Part of a small language model's weights: a variant of Muon for these matrices, 8100 steps.
MLP neurons of a small language model. Each row is named by its layer, matrix (gate and up: input weights) and neuron, and shows model dimensions 128-191. Each number is 200 + 20 x the weight over its row's rms, rounded and kept within 0 to 999. A neuron's up and down rows have the sign that makes its largest values positive.
After each neuron's rows, "fires after" lists the tokens most often just before its 100 highest values on Wikipedia text that the model never trained on.

L3.gate874,217,210,183,214,221,202,245,150,208,190,240,202,203,176,187,181,207,192,165,180,215,163,166,219,207,186,177,221,179,180,211,165,197,202,203,270,162,236,215,202,170,212,217,196,179,182,206,221,199,209,244,185,181,242,243,220,188,215,225,189,223,197,260,190
L3.up874,232,178,247,201,226,184,219,181,195,187,208,187,214,178,183,189,214,206,194,175,198,196,200,214,213,203,185,216,190,239,191,199,218,222,200,248,167,185,183,201,214,210,204,198,182,236,196,207,204,208,196,169,198,209,190,213,189,169,170,222,203,189,247,223
fires after: ", ", "ow", "However", "al"

L4.gate695,186,213,186,167,177,168,226,200,211,234,202,188,211,186,174,207,194,165,171,171,233,190,189,233,226,190,146,184,209,202,187,192,219,220,181,205,213,204,215,201,134,173,204,234,159,209,209,188,221,203,195,209,173,229,217,174,210,217,189,204,192,199,227,216
L4.up695,211,186,207,232,185,202,216,211,213,205,203,207,213,233,187,192,184,190,207,142,199,198,213,197,178,206,188,201,195,198,178,203,185,210,175,181,176,170,226,233,208,179,215,184,204,240,176,185,219,201,197,199,219,232,159,195,223,207,190,189,186,190,210,191
fires after: "| ", "; ", "- ", "(", ": "

L4.gate124,191,233,210,235,218,209,195,174,218,226,194,213,211,203,188,212,194,177,171,213,203,208,197,196,234,227,199,172,210,203,211,206,192,193,179,184,208,172,201,200,180,177,220,206,197,190,192,211,176,208,209,203,189,211,203,185,174,197,196,223,236,175,226,187
L4.up124,220,194,206,209,199,194,183,255,199,208,222,210,168,215,211,191,202,211,219,180,193,223,226,220,186,206,222,196,187,222,218,211,183,201,180,220,220,194,214,192,192,189,212,252,187,220,204,209,185,201,193,179,239,220,247,208,195,200,187,214,162,214,227,221
fires after: "m", "ph", "b", "gen", "B"

L3.gate807,183,186,203,227,211,211,212,186,197,190,203,198,230,203,193,238,186,223,187,187,197,213,217,220,235,225,185,187,207,213,187,217,221,190,213,211,202,194,183,178,195,194,180,221,185,177,227,212,222,196,225,210,185,212,233,199,173,181,207,223,186,196,243,204
L3.up807,215,206,188,218,166,203,202,230,194,198,211,226,184,196,203,216,222,197,178,202,201,179,174,187,156,217,216,178,226,215,165,187,165,249,184,192,145,203,221,195,200,147,188,222,170,142,160,192,224,179,224,194,242,205,182,176,224,194,199,197,171,185,172,224
fires after: "G", "g", "B", "ot", "b"

L7.gate1179,192,222,205,154,174,200,214,212,204,196,201,190,169,180,199,186,207,197,278,186,184,210,180,177,178,209,204,196,191,187,200,237,230,197,159,204,217,198,159,214,234,186,196,207,198,219,189,189,201,198,214,208,193,217,216,215,204,217,231,211,195,205,151,172
L7.up1179,187,188,189,233,160,160,202,182,210,220,181,176,189,186,166,200,156,200,224,167,197,213,191,165,194,204,198,219,202,169,158,203,222,184,198,192,180,193,204,235,171,211,237,185,195,211,191,187,192,181,198,228,176,210,211,212,233,195,220,221,163,196,190,174
fires after: "on ", "On ", "| ", ": "

L7.gate452,229,226,199,207,233,194,236,150,186,189,164,200,202,219,180,201,207,161,182,185,204,200,215,206,204,211,187,203,185,147,200,173,189,190,204,216,230,182,201,202,189,219,196,178,186,210,227,196,215,213,180,214,166,198,185,250,186,171,222,187,210,184,225,190
L7.up452,160,183,213,191,233,190,223,207,166,195,216,231,200,194,187,216,235,187,186,180,211,216,218,185,174,188,196,200,230,226,183,211,234,190,203,252,182,207,186,187,179,236,200,158,184,237,168,243,210,195,234,176,220,206,160,202,191,175,194,172,226,240,218,183
fires after: ", "

L3.gate457,230,214,216,213,196,211,213,220,231,208,181,180,189,190,175,232,197,238,163,157,167,219,171,205,188,182,187,222,185,187,196,191,155,178,221,237,192,199,205,193,183,203,209,214,127,184,199,207,220,168,192,194,231,212,198,221,185,234,193,207,167,191,208,188
L3.up457,190,188,217,209,197,241,197,218,187,190,203,199,228,220,206,231,188,197,200,221,214,224,226,220,163,204,203,174,200,200,147,191,227,194,233,190,204,191,183,186,178,167,198,193,161,185,217,197,179,222,178,219,236,161,224,216,203,182,182,225,186,214,203,214
fires after: "| ", ",", "; ", ".", "("

L7.gate933,210,225,163,192,194,156,190,181,199,197,150,192,183,198,201,219,214,225,220,159,234,206,218,209,178,185,199,169,168,207,187,208,217,181,199,205,193,198,185,177,180,201,196,170,201,212,160,230,214,215,231,195,205,231,207,208,208,202,220,179,188,199,207,185
L7.up933,148,200,168,183,221,161,185,213,211,189,191,193,232,204,186,189,198,184,187,205,209,209,208,225,172,212,185,193,196,207,214,219,226,217,205,187,196,215,177,201,227,200,206,224,196,181,202,234,213,198,192,239,200,199,172,215,198,209,225,183,163,200,253,202
fires after: "202", "199", "200", "186", "185", "194"

L7.gate662,165,205,211,245,242,186,225,177,207,214,196,184,195,216,207,186,230,199,186,197,218,162,185,170,183,202,221,192,190,189,159,210,195,201,205,207,201,185,195,181,178,199,215,237,207,196,166,221,228,196,230,192,188,207,211,165,191,207,200,181,181,180,185,177
L7.up662,170,191,181,212,244,176,253,202,212,193,217,208,226,178,188,190,192,196,173,195,212,206,208,217,207,188,189,209,160,184,206,229,212,186,182,193,171,223,223,194,218,206,182,187,206,212,180,202,214,184,166,215,192,164,264,194,201,198,194,218,187,208,205,182
fires after: "| ", "H", "-", "G", "a", "Q"

L4.gate1196,221,212,217,170,197,189,194,187,187,223,183,187,187,186,199,188,243,200,179,199,183,223,205,208,224,213,179,205,192,195,198,217,148,206,167,211,189,192,196,204,251,206,187,177,191,183,217,194,271,196,181,207,208,195,180,257,237,212,196,251,194,217,169,187
L4.up1196,204,184,186,216,216,178,232,230,212,201,203,210,213,194,237,177,188,248,170,215,182,195,200,201,224,213,212,225,205,179,191,196,254,169,205,218,160,226,212,240,225,202,216,215,232,218,203,228,223,189,236,211,178,153,218,204,226,171,193,188,230,212,214,228
fires after: "C", "H", "m", "c", "the ", "A"

L7.gate1018,202,205,196,228,230,240,179,223,237,184,189,211,185,188,206,201,180,169,235,189,220,239,203,228,205,187,186,196,232,177,211,191,156,221,173,186,232,184,206,194,200,168,183,177,193,184,231,214,227,149,241,214,181,207,199,188,185,236,177,209,165,194,251,169
L7.up1018,191,190,177,177,202,207,171,195,203,218,195,194,173,163,189,185,221,164,180,163,173,177,200,215,206,184,178,212,203,203,187,195,196,201,223,188,213,191,203,195,179,160,217,234,231,184,187,220,165,189,185,207,212,180,214,216,197,246,205,236,206,185,211,210
fires after: "| ", "Can", "Play"

L3.gate665,225,181,184,216,210,146,235,152,200,206,175,198,195,212,198,168,206,210,193,180,181,194,199,239,193,219,194,223,190,226,175,193,191,189,210,194,211,198,175,224,198,190,232,188,172,194,194,202,233,194,201,178,204,210,210,202,186,220,192,204,162,166,186,206
L3.up665,195,183,222,208,194,206,202,185,198,154,183,205,234,209,169,187,192,198,202,206,220,210,198,243,218,219,172,195,169,184,186,177,209,186,169,230,193,219,192,209,199,210,235,173,162,197,173,198,177,213,231,162,180,221,204,215,208,200,222,198,175,195,201,188
fires after: "G", "on", "old ", "pp", "Gr", "ver "

L7.gate614,176,198,204,186,182,180,201,217,217,218,223,207,228,186,187,195,165,179,207,194,165,190,243,199,220,198,190,192,188,206,173,224,186,224,190,190,220,165,244,203,218,162,199,228,165,235,227,196,223,145,164,203,210,206,211,228,197,218,226,241,228,209,227,250
L7.up614,166,221,195,205,221,190,214,208,177,192,166,192,221,167,226,175,187,181,211,242,190,193,241,191,214,185,181,183,210,240,182,183,211,218,193,199,174,175,192,222,148,169,190,204,163,215,200,203,191,225,216,169,188,174,223,208,226,205,216,201,193,219,257,203
fires after: "| ", "7", "9", "(", "8", "5"

L5.gate758,207,168,181,187,190,190,202,220,223,203,202,193,192,193,180,218,197,212,186,212,146,195,204,221,217,217,218,245,200,250,193,205,195,217,211,176,221,210,189,199,178,212,210,186,217,192,205,236,216,202,233,188,213,229,200,198,226,171,204,223,183,209,196,194
L5.up758,173,203,196,235,239,182,154,195,186,189,200,185,208,201,186,205,222,173,201,203,170,216,196,210,251,182,204,206,217,193,176,224,187,216,215,183,170,208,209,211,197,218,194,182,202,179,197,173,204,186,173,211,198,172,201,181,234,196,213,200,197,148,245,220
fires after: "N", "L", "l", "M", "m", "P"

L3.gate407,176,191,197,190,215,176,199,198,203,173,196,219,227,195,181,192,188,161,195,217,179,198,211,197,190,198,195,214,190,184,244,233,198,193,174,194,207,210,219,219,193,185,213,199,191,200,188,212,199,219,190,192,168,164,202,167,236,156,186,209,179,193,206,208
L3.up407,213,186,196,163,220,198,224,184,180,192,193,207,206,185,200,200,201,201,222,210,144,179,195,196,194,196,187,195,224,219,205,222,230,210,161,201,220,197,192,203,209,196,228,192,202,178,151,214,207,216,188,212,196,194,180,184,180,182,211,215,180,186,229,177
fires after: "201", "202", "con", "200", "Pro"

L7.gate179,213,195,195,213,189,194,204,214,199,182,214,201,216,216,210,206,197,207,176,232,247,218,209,171,187,181,216,190,173,204,225,174,232,176,235,156,200,212,189,232,182,213,214,192,215,219,168,197,193,174,175,201,192,209,189,165,169,210,191,177,201,226,227,195
L7.up179,198,175,199,215,209,161,194,195,223,182,243,246,193,216,192,213,204,204,191,188,215,237,191,202,187,196,200,191,180,208,223,210,227,193,204,185,206,191,217,175,202,246,145,201,219,186,187,256,210,178,211,201,176,190,179,186,203,233,202,178,222,242,271,240
fires after: "197", "198", "194", "196", "199", "201"

L7.gate216,186,241,221,183,191,186,208,203,201,226,214,202,206,229,190,224,193,191,208,207,203,201,198,241,210,201,221,169,230,223,193,197,197,201,231,191,229,221,214,190,223,175,204,201,200,188,191,218,194,202,181,218,206,181,215,212,210,201,194,209,252,232,174,171
L7.up216,216,235,232,208,213,186,197,204,196,208,209,186,222,224,194,198,237,225,199,188,191,135,217,215,225,148,202,197,218,206,191,216,229,150,186,207,225,202,217,201,183,236,206,168,164,198,199,200,185,201,231,205,230,216,225,180,216,191,205,208,213,209,185,242
fires after: "| ", "; "

L4.gate480,192,180,205,161,232,212,211,202,269,235,221,190,207,173,210,182,218,214,235,189,213,197,226,183,240,186,160,175,222,172,203,167,202,219,227,192,212,190,191,217,234,206,206,210,225,186,204,172,195,186,221,211,191,207,236,195,222,213,156,188,195,231,174,192
L4.up480,179,173,201,223,195,214,193,206,178,231,202,211,222,179,196,216,209,204,214,181,198,218,200,173,180,214,218,217,218,185,173,193,174,177,184,213,177,187,220,218,217,231,222,224,200,187,188,197,169,194,246,205,184,220,224,196,196,200,185,202,229,177,181,177
fires after: "| ", "; ", ": ", ",", "the "

L3.gate348,204,210,201,232,200,187,186,230,233,197,178,185,225,211,186,226,202,165,243,218,184,223,195,165,163,180,198,221,198,158,230,203,194,199,183,200,222,187,188,192,161,207,203,198,203,192,215,202,205,234,188,216,185,228,188,188,221,206,203,175,225,217,177,177
L3.up348,177,223,201,183,188,194,211,180,214,189,191,212,225,213,197,220,216,189,181,220,214,193,162,184,212,202,177,196,195,198,199,142,203,192,190,224,224,177,197,178,167,191,245,182,211,202,206,227,209,207,196,227,137,172,192,210,209,219,210,195,202,197,182,153
fires after: "(", "in ", "| ", ", ", "the "

L7.gate1010,184,187,198,191,170,230,222,191,208,245,190,182,178,196,202,195,180,214,232,169,200,195,211,183,210,212,220,184,193,188,185,187,182,189,199,211,203,202,202,199,205,205,229,191,169,203,163,191,223,163,216,183,231,192,213,229,172,219,210,232,207,216,194,199
L7.up1010,177,197,234,226,217,207,173,238,201,210,186,215,172,169,221,236,196,224,198,211,187,224,209,202,220,204,205,196,207,210,204,253,212,196,188,212,212,190,206,214,193,215,148,245,221,169,203,227,159,209,233,186,208,231,206,229,234,175,216,238,217,202,199,227
fires after: "| ", "G", "; ", "(", "- "

L4.gate162,183,185,207,175,173,200,202,209,226,215,216,230,191,176,191,210,167,218,191,185,216,179,187,187,194,200,164,185,171,226,191,184,177,223,200,219,200,184,176,249,184,184,194,171,230,190,190,231,179,176,229,164,187,215,203,196,194,172,224,191,165,208,170,202
L4.up162,198,200,231,199,168,185,191,186,181,233,225,210,197,183,174,216,168,197,170,193,236,198,201,251,236,196,201,200,208,147,172,216,208,202,200,246,176,195,213,202,230,201,188,175,179,172,213,215,183,234,209,205,195,200,218,186,211,202,207,211,229,174,213,198
fires after: "M", "B", "T", "m", "in", "- "

L5.gate305,222,192,183,166,171,218,159,181,214,182,209,214,190,173,198,208,169,192,187,217,194,191,210,213,227,223,173,198,205,207,202,178,184,221,198,202,168,175,177,221,215,192,233,165,203,188,188,202,194,227,144,185,194,215,198,177,214,203,177,198,194,212,200,207
L5.up305,204,207,178,218,169,222,190,191,201,164,180,197,174,230,178,200,182,199,226,186,205,183,224,192,148,209,169,185,201,240,235,175,233,170,219,204,224,177,209,150,221,211,211,194,189,213,205,180,220,184,194,187,208,201,181,173,183,185,175,206,208,221,210,257
fires after: "202", "200", "201", "197", "199", "194"

L4.gate1084,170,228,216,162,207,197,187,181,204,197,202,218,198,190,170,201,220,171,185,234,218,220,188,220,210,204,182,185,199,207,208,186,215,211,208,200,208,214,209,211,175,166,209,223,189,193,198,166,197,193,217,226,213,186,205,186,168,180,181,225,219,206,203,183
L4.up1084,209,202,237,173,219,190,179,179,172,202,222,185,188,181,187,162,187,200,186,190,205,211,176,246,212,218,192,177,201,227,191,201,200,172,231,199,172,219,193,210,186,236,174,224,222,180,233,225,179,177,197,192,234,167,182,227,212,219,173,187,198,200,218,250
fires after: "1", "Gen", "0", "St", ", ", "is "

L3.gate569,173,181,190,155,197,215,225,184,218,191,205,209,209,214,226,200,207,203,194,200,228,212,209,200,199,196,203,183,194,189,172,230,174,205,182,231,206,186,191,174,189,169,217,232,228,203,181,197,204,229,231,206,201,232,237,185,179,208,168,176,167,211,194,170
L3.up569,172,186,226,209,169,229,190,193,185,215,207,163,206,213,228,206,181,197,198,220,225,179,186,171,186,209,199,193,219,237,203,174,193,181,170,196,216,175,217,196,202,182,226,217,229,179,219,240,220,206,151,208,202,229,187,222,204,218,217,193,187,200,195,227
fires after: "| ", "(", "in ", ", ", "In "

L4.gate1032,172,191,223,197,226,196,216,200,172,208,189,192,181,211,214,224,206,181,187,158,209,192,167,188,205,216,181,182,188,223,200,201,207,216,207,220,229,155,229,192,219,216,217,172,230,184,192,203,206,170,193,220,188,224,215,172,221,205,191,185,207,201,211,210
L4.up1032,196,193,190,206,187,189,186,188,186,182,200,202,195,214,204,203,210,192,159,213,201,200,150,217,183,201,215,198,157,194,156,180,214,173,198,215,190,187,219,189,186,177,173,176,207,159,197,240,195,208,213,239,200,207,211,222,194,189,203,185,202,197,190,243
fires after: "M", ") ", "l", "died ", "T", "D"

L3.gate956,211,207,226,196,166,196,211,191,246,187,245,181,222,192,194,213,234,166,171,203,219,159,203,204,210,186,181,189,200,165,219,201,206,187,179,210,234,205,201,213,188,209,209,198,199,225,185,191,174,176,210,170,186,228,218,210,191,193,218,195,189,196,220,192
L3.up956,197,229,185,219,190,246,225,192,189,204,221,182,196,218,195,180,212,164,195,202,211,221,163,207,151,191,203,215,208,201,193,198,164,201,159,209,183,169,191,184,215,194,203,211,196,190,176,207,199,183,175,206,191,187,244,197,228,204,241,192,198,214,216,206
fires after: "h", "H", "Th", "th", "and ", "| "

L3.gate986,218,199,205,195,175,160,215,207,193,231,158,248,180,187,189,202,218,228,198,184,222,199,192,228,192,202,197,148,224,189,207,177,196,185,191,229,217,222,183,198,173,185,160,181,205,205,242,192,163,184,173,218,208,199,183,198,193,181,194,181,186,200,195,196
L3.up986,230,220,189,167,186,230,209,205,182,203,210,210,225,174,227,220,147,210,193,178,186,223,194,182,228,204,247,205,198,166,198,221,192,193,177,189,213,217,221,193,199,202,199,178,196,183,174,233,195,202,205,209,179,176,192,184,234,212,229,249,216,196,201,210
fires after: "Al", "Li", "E", "en", "re"

L4.gate489,207,223,206,206,201,182,210,190,202,244,183,203,214,190,159,213,174,214,219,198,205,200,192,218,270,180,171,202,178,219,206,225,190,190,205,216,215,197,208,212,219,196,184,184,216,194,217,180,199,161,192,228,206,163,222,176,231,190,207,197,223,197,172,224
L4.up489,182,169,182,197,236,175,178,221,203,184,187,228,195,195,226,217,188,159,222,225,199,231,237,181,221,183,198,173,214,235,188,194,193,207,215,201,210,225,235,198,220,184,219,198,184,213,221,188,152,215,203,193,211,179,195,211,236,205,170,220,247,208,201,197
fires after: "5", "0", "8", "6", "9", "| "

L3.gate137,191,205,218,203,203,206,232,211,187,193,187,244,236,190,188,236,190,174,200,237,197,222,182,183,249,187,184,231,191,223,198,186,213,214,183,221,160,198,202,185,208,212,208,169,194,173,192,199,208,191,211,158,214,181,173,188,196,214,200,200,213,217,185,199
L3.up137,217,181,222,182,153,215,218,191,186,205,237,170,170,239,195,165,167,195,201,173,198,198,211,225,171,207,177,185,207,212,188,150,187,192,202,195,193,195,205,156,227,240,222,220,194,189,190,195,166,180,219,195,213,207,191,228,177,197,213,210,197,181,218,202
fires after: "1", "3", "2", "0", "-", "4"

L4.gate283,239,205,208,186,261,169,189,204,223,206,186,239,220,209,208,207,177,189,185,223,201,192,223,191,181,235,214,187,204,228,152,205,205,209,176,204,217,230,173,182,172,200,225,199,225,194,223,178,169,198,216,194,160,172,222,185,213,181,192,190,170,191,207,192
L4.up283,176,196,200,225,204,181,207,204,197,208,223,221,207,215,193,195,216,173,215,246,168,177,185,218,210,183,207,204,248,241,192,166,196,233,222,196,166,169,189,248,216,216,208,207,214,249,189,214,213,191,183,189,191,188,229,180,190,181,163,217,204,212,265,202
fires after: "| ", ": ", ".", "M", "N"

L5.gate1202,189,199,219,216,185,190,193,220,198,197,188,210,215,204,202,196,170,209,228,184,231,185,190,201,179,190,200,179,180,209,191,183,228,155,189,218,181,178,208,223,193,215,213,210,203,203,226,201,233,195,222,229,196,213,193,187,227,174,222,205,181,230,228,206
L5.up1202,209,220,200,195,185,167,212,207,224,203,202,205,199,152,173,206,180,175,193,224,224,213,176,213,170,168,207,201,199,207,183,190,193,202,177,189,203,208,201,209,180,228,196,194,213,206,188,167,207,204,176,182,182,236,199,207,219,205,232,211,215,161,219,213
fires after: "| ", "1", "(", ", ", "2", ": "

L3.gate723,217,225,193,184,194,218,219,194,198,231,188,179,210,197,175,184,196,185,164,184,194,201,180,213,215,216,194,167,202,215,201,210,197,212,197,196,200,177,191,232,222,179,207,211,171,191,217,189,208,182,171,184,218,230,263,207,158,220,195,158,173,176,182,201
L3.up723,205,208,175,196,169,222,198,201,178,215,202,163,180,187,165,204,175,163,214,234,205,217,201,216,201,196,208,199,244,198,205,196,227,209,191,192,175,196,202,214,179,188,191,213,225,211,274,185,188,186,183,210,211,189,188,207,190,225,158,194,181,213,194,205
fires after: "A", "| ", "si", "(", "the ", "ack"

L3.gate88,191,180,193,214,202,226,229,182,186,207,200,160,190,213,209,198,148,217,222,175,191,216,199,227,202,214,184,244,219,215,199,177,202,204,175,182,198,195,201,222,222,148,188,216,203,235,205,215,191,238,188,193,204,201,223,205,182,218,210,228,203,171,216,224
L3.up88,207,212,197,232,190,195,224,201,195,200,190,237,176,198,200,214,181,191,190,218,198,197,197,214,209,203,234,197,198,224,175,171,216,198,170,174,182,195,209,211,202,227,165,201,171,214,204,195,238,185,205,207,214,177,216,186,163,221,178,189,190,190,229,203
fires after: "| ", "am", "B", ": "

L5.gate61,184,194,187,181,163,221,216,194,239,184,190,187,181,191,162,202,184,174,228,201,189,197,180,205,201,184,198,204,207,192,207,209,199,208,227,208,188,203,230,177,162,220,206,204,165,170,212,248,242,203,204,175,177,206,195,210,217,185,202,232,213,221,187,183
L5.up61,222,189,173,201,247,223,196,218,203,220,182,202,186,190,180,208,212,212,207,224,195,212,183,181,218,190,157,197,206,223,221,174,194,156,228,204,182,193,223,221,180,174,170,198,210,190,195,203,171,216,209,228,182,214,231,186,196,187,202,228,178,219,214,177
fires after: "| ", "N", "rec", "D", "% ", "ce"

L4.gate556,208,192,232,231,205,187,203,200,202,218,207,203,210,158,193,256,221,205,192,230,198,190,209,190,209,170,229,254,161,217,211,188,182,220,242,191,223,225,241,186,214,218,213,185,202,211,229,182,244,160,219,201,214,221,212,207,208,202,166,207,176,211,205,185
L4.up556,213,147,137,197,164,219,207,169,204,203,192,186,216,213,236,181,198,172,204,194,187,216,207,200,235,205,198,179,206,196,183,195,183,181,206,202,171,193,229,222,178,182,208,212,212,164,225,174,219,180,191,202,165,225,157,198,201,200,186,199,213,199,201,195
fires after: "N", "M", "n", "V", "F"

L4.gate499,208,256,196,198,212,200,213,165,243,240,190,179,214,168,208,175,216,226,209,213,207,197,197,214,205,191,184,204,200,199,193,176,190,208,166,183,169,203,209,180,202,189,170,269,201,215,187,210,185,167,230,212,247,192,204,192,170,224,218,208,196,182,203,166
L4.up499,214,174,189,230,193,230,209,172,180,232,178,219,170,210,181,200,190,188,226,182,196,182,187,178,227,238,215,220,195,189,182,193,163,153,179,208,185,198,220,248,216,202,218,209,205,195,200,203,187,171,193,234,191,204,177,195,185,194,208,206,158,197,187,170
fires after: "| ", "H", "the ", "(", ": ", "in"

L4.gate126,194,235,219,196,175,211,242,196,199,201,206,234,176,207,220,187,181,193,186,224,207,194,175,206,184,181,198,216,208,189,200,218,190,194,235,197,185,222,233,226,175,224,196,187,211,201,184,214,191,198,201,201,205,204,229,183,172,208,202,182,181,204,179,220
L4.up126,188,177,211,195,204,197,198,210,185,165,233,204,174,231,163,198,231,184,232,233,213,210,207,196,210,209,217,223,198,182,191,193,182,191,142,218,163,181,197,180,198,188,179,185,192,217,226,208,172,246,214,239,170,192,214,209,163,211,194,197,214,187,229,209
fires after: "M", "m", "-", "O", "C", "H"

L3.gate42,181,231,180,238,218,204,217,218,202,199,174,186,204,190,175,195,199,197,177,195,196,190,193,221,169,158,205,244,198,198,202,199,163,249,188,201,202,169,219,204,214,227,205,149,215,195,195,202,211,190,196,193,203,222,199,171,191,199,192,182,187,210,197,212
L3.up42,228,236,183,189,182,206,200,219,210,204,194,208,198,217,144,217,180,214,178,239,200,194,206,220,200,208,205,201,187,151,197,207,186,223,204,214,196,239,202,198,236,218,207,180,206,221,201,178,190,211,194,197,194,217,205,210,194,219,204,182,191,215,212,198
fires after: "- ", "| ", "\n\n", "G", "M", "S"

L3.gate1047,213,217,183,214,153,189,195,186,208,195,239,186,221,211,226,228,190,191,216,205,203,198,186,190,181,213,194,188,201,183,171,144,235,193,203,150,202,196,154,200,226,196,245,206,215,164,192,182,171,248,181,192,151,189,193,160,182,207,206,184,192,208,202,268
L3.up1047,225,190,203,187,192,194,188,236,219,212,160,167,192,197,195,215,194,188,199,213,202,200,194,193,224,224,166,209,234,187,192,186,196,173,203,169,209,191,194,209,205,211,199,193,183,198,213,223,214,203,187,198,174,192,233,211,197,219,164,205,233,206,185,254
fires after: "202", "201", "200", "199", "195"

L4.gate232,210,212,172,233,182,210,221,196,214,185,226,220,193,222,205,213,200,181,176,208,181,189,201,176,186,200,192,164,206,198,191,201,177,184,186,243,214,219,156,205,231,215,233,162,224,183,176,223,208,234,173,240,170,193,196,167,202,174,180,218,192,192,227,211
L4.up232,200,186,177,218,187,222,214,210,208,172,217,210,202,203,210,220,192,201,185,216,201,177,196,185,186,192,153,178,212,187,185,173,223,215,202,214,199,189,166,174,231,212,174,193,207,185,185,208,227,201,196,200,189,184,218,186,222,186,215,195,206,216,269,222
fires after: "202", "199", "201", "198", "200", "194"

L7.gate504,181,195,221,218,200,171,199,201,213,213,207,190,183,216,192,200,193,208,233,219,202,176,240,196,257,160,190,138,173,243,192,186,196,196,192,193,219,198,238,203,204,191,170,230,184,217,213,200,190,201,208,188,248,196,211,179,198,204,189,199,235,214,243,209
L7.up504,181,232,215,204,198,166,176,206,241,187,196,206,219,227,189,194,225,224,226,162,197,202,218,156,212,176,189,187,146,197,192,200,200,206,212,187,163,203,201,198,217,199,195,225,177,153,195,169,192,220,202,219,215,183,240,192,227,247,221,207,198,210,206,200
fires after: "| ", "; ", ": ", "6"

L3.gate767,197,214,240,188,234,208,206,199,179,194,198,188,186,204,222,197,174,215,201,211,206,217,164,224,221,185,197,170,192,214,206,188,203,199,232,177,175,212,187,198,238,201,238,209,210,176,201,211,245,225,151,215,201,182,179,206,192,179,222,233,185,236,200,197
L3.up767,191,204,192,214,192,192,235,212,183,225,233,196,175,217,199,195,207,222,183,228,174,184,249,199,195,191,164,209,193,211,214,221,187,164,190,142,210,161,196,200,199,200,197,224,203,192,201,195,202,225,239,181,208,182,180,196,210,183,216,239,195,226,228,214
fires after: "b", "B", "C", "m", "us", "L"

L7.gate753,211,199,187,213,223,190,231,185,236,195,207,199,202,197,197,202,193,219,213,190,188,211,255,194,177,199,217,218,208,168,180,232,202,237,182,200,224,206,192,201,223,172,209,187,197,197,176,228,221,189,214,191,197,206,196,179,175,200,213,213,185,260,159,154
L7.up753,187,193,176,189,238,193,183,198,216,199,206,199,227,228,200,165,222,209,189,198,184,196,178,183,215,239,182,194,182,169,189,167,224,195,175,220,194,173,189,212,174,190,211,200,216,188,171,201,178,206,162,196,170,199,228,227,217,201,231,218,209,209,234,186
fires after: "| "

L7.gate88,193,210,196,145,172,224,204,190,203,203,196,190,220,223,183,189,191,185,223,150,204,193,172,204,199,209,196,211,221,205,159,175,183,220,167,194,205,181,216,233,180,184,240,221,202,237,201,205,187,208,194,207,225,195,207,199,176,190,181,248,174,175,167,180
L7.up88,198,190,240,228,182,164,208,207,224,195,217,218,207,182,200,213,222,221,189,201,202,154,191,220,214,169,235,206,208,215,221,200,203,207,157,176,226,179,190,230,157,207,197,153,216,203,208,173,215,205,199,212,197,184,252,229,226,175,222,260,236,215,203,247
fires after: ") ", "| ", "4 "

L5.gate248,195,177,172,218,236,156,206,148,201,221,189,173,199,210,188,198,170,211,236,189,189,186,231,226,183,194,213,186,159,217,199,184,206,198,190,188,242,191,173,214,200,207,181,211,220,172,168,225,214,200,196,170,215,197,186,214,138,187,179,165,183,185,217,192
L5.up248,213,201,213,245,212,192,192,202,198,216,177,228,191,197,209,231,189,195,203,155,207,188,194,226,209,164,175,232,197,208,175,214,212,189,187,215,169,177,247,179,188,192,230,195,180,216,248,188,158,194,162,216,195,192,210,189,187,223,200,220,200,211,245,229
fires after: "| ", "H", "P", "pp", "Go", "G"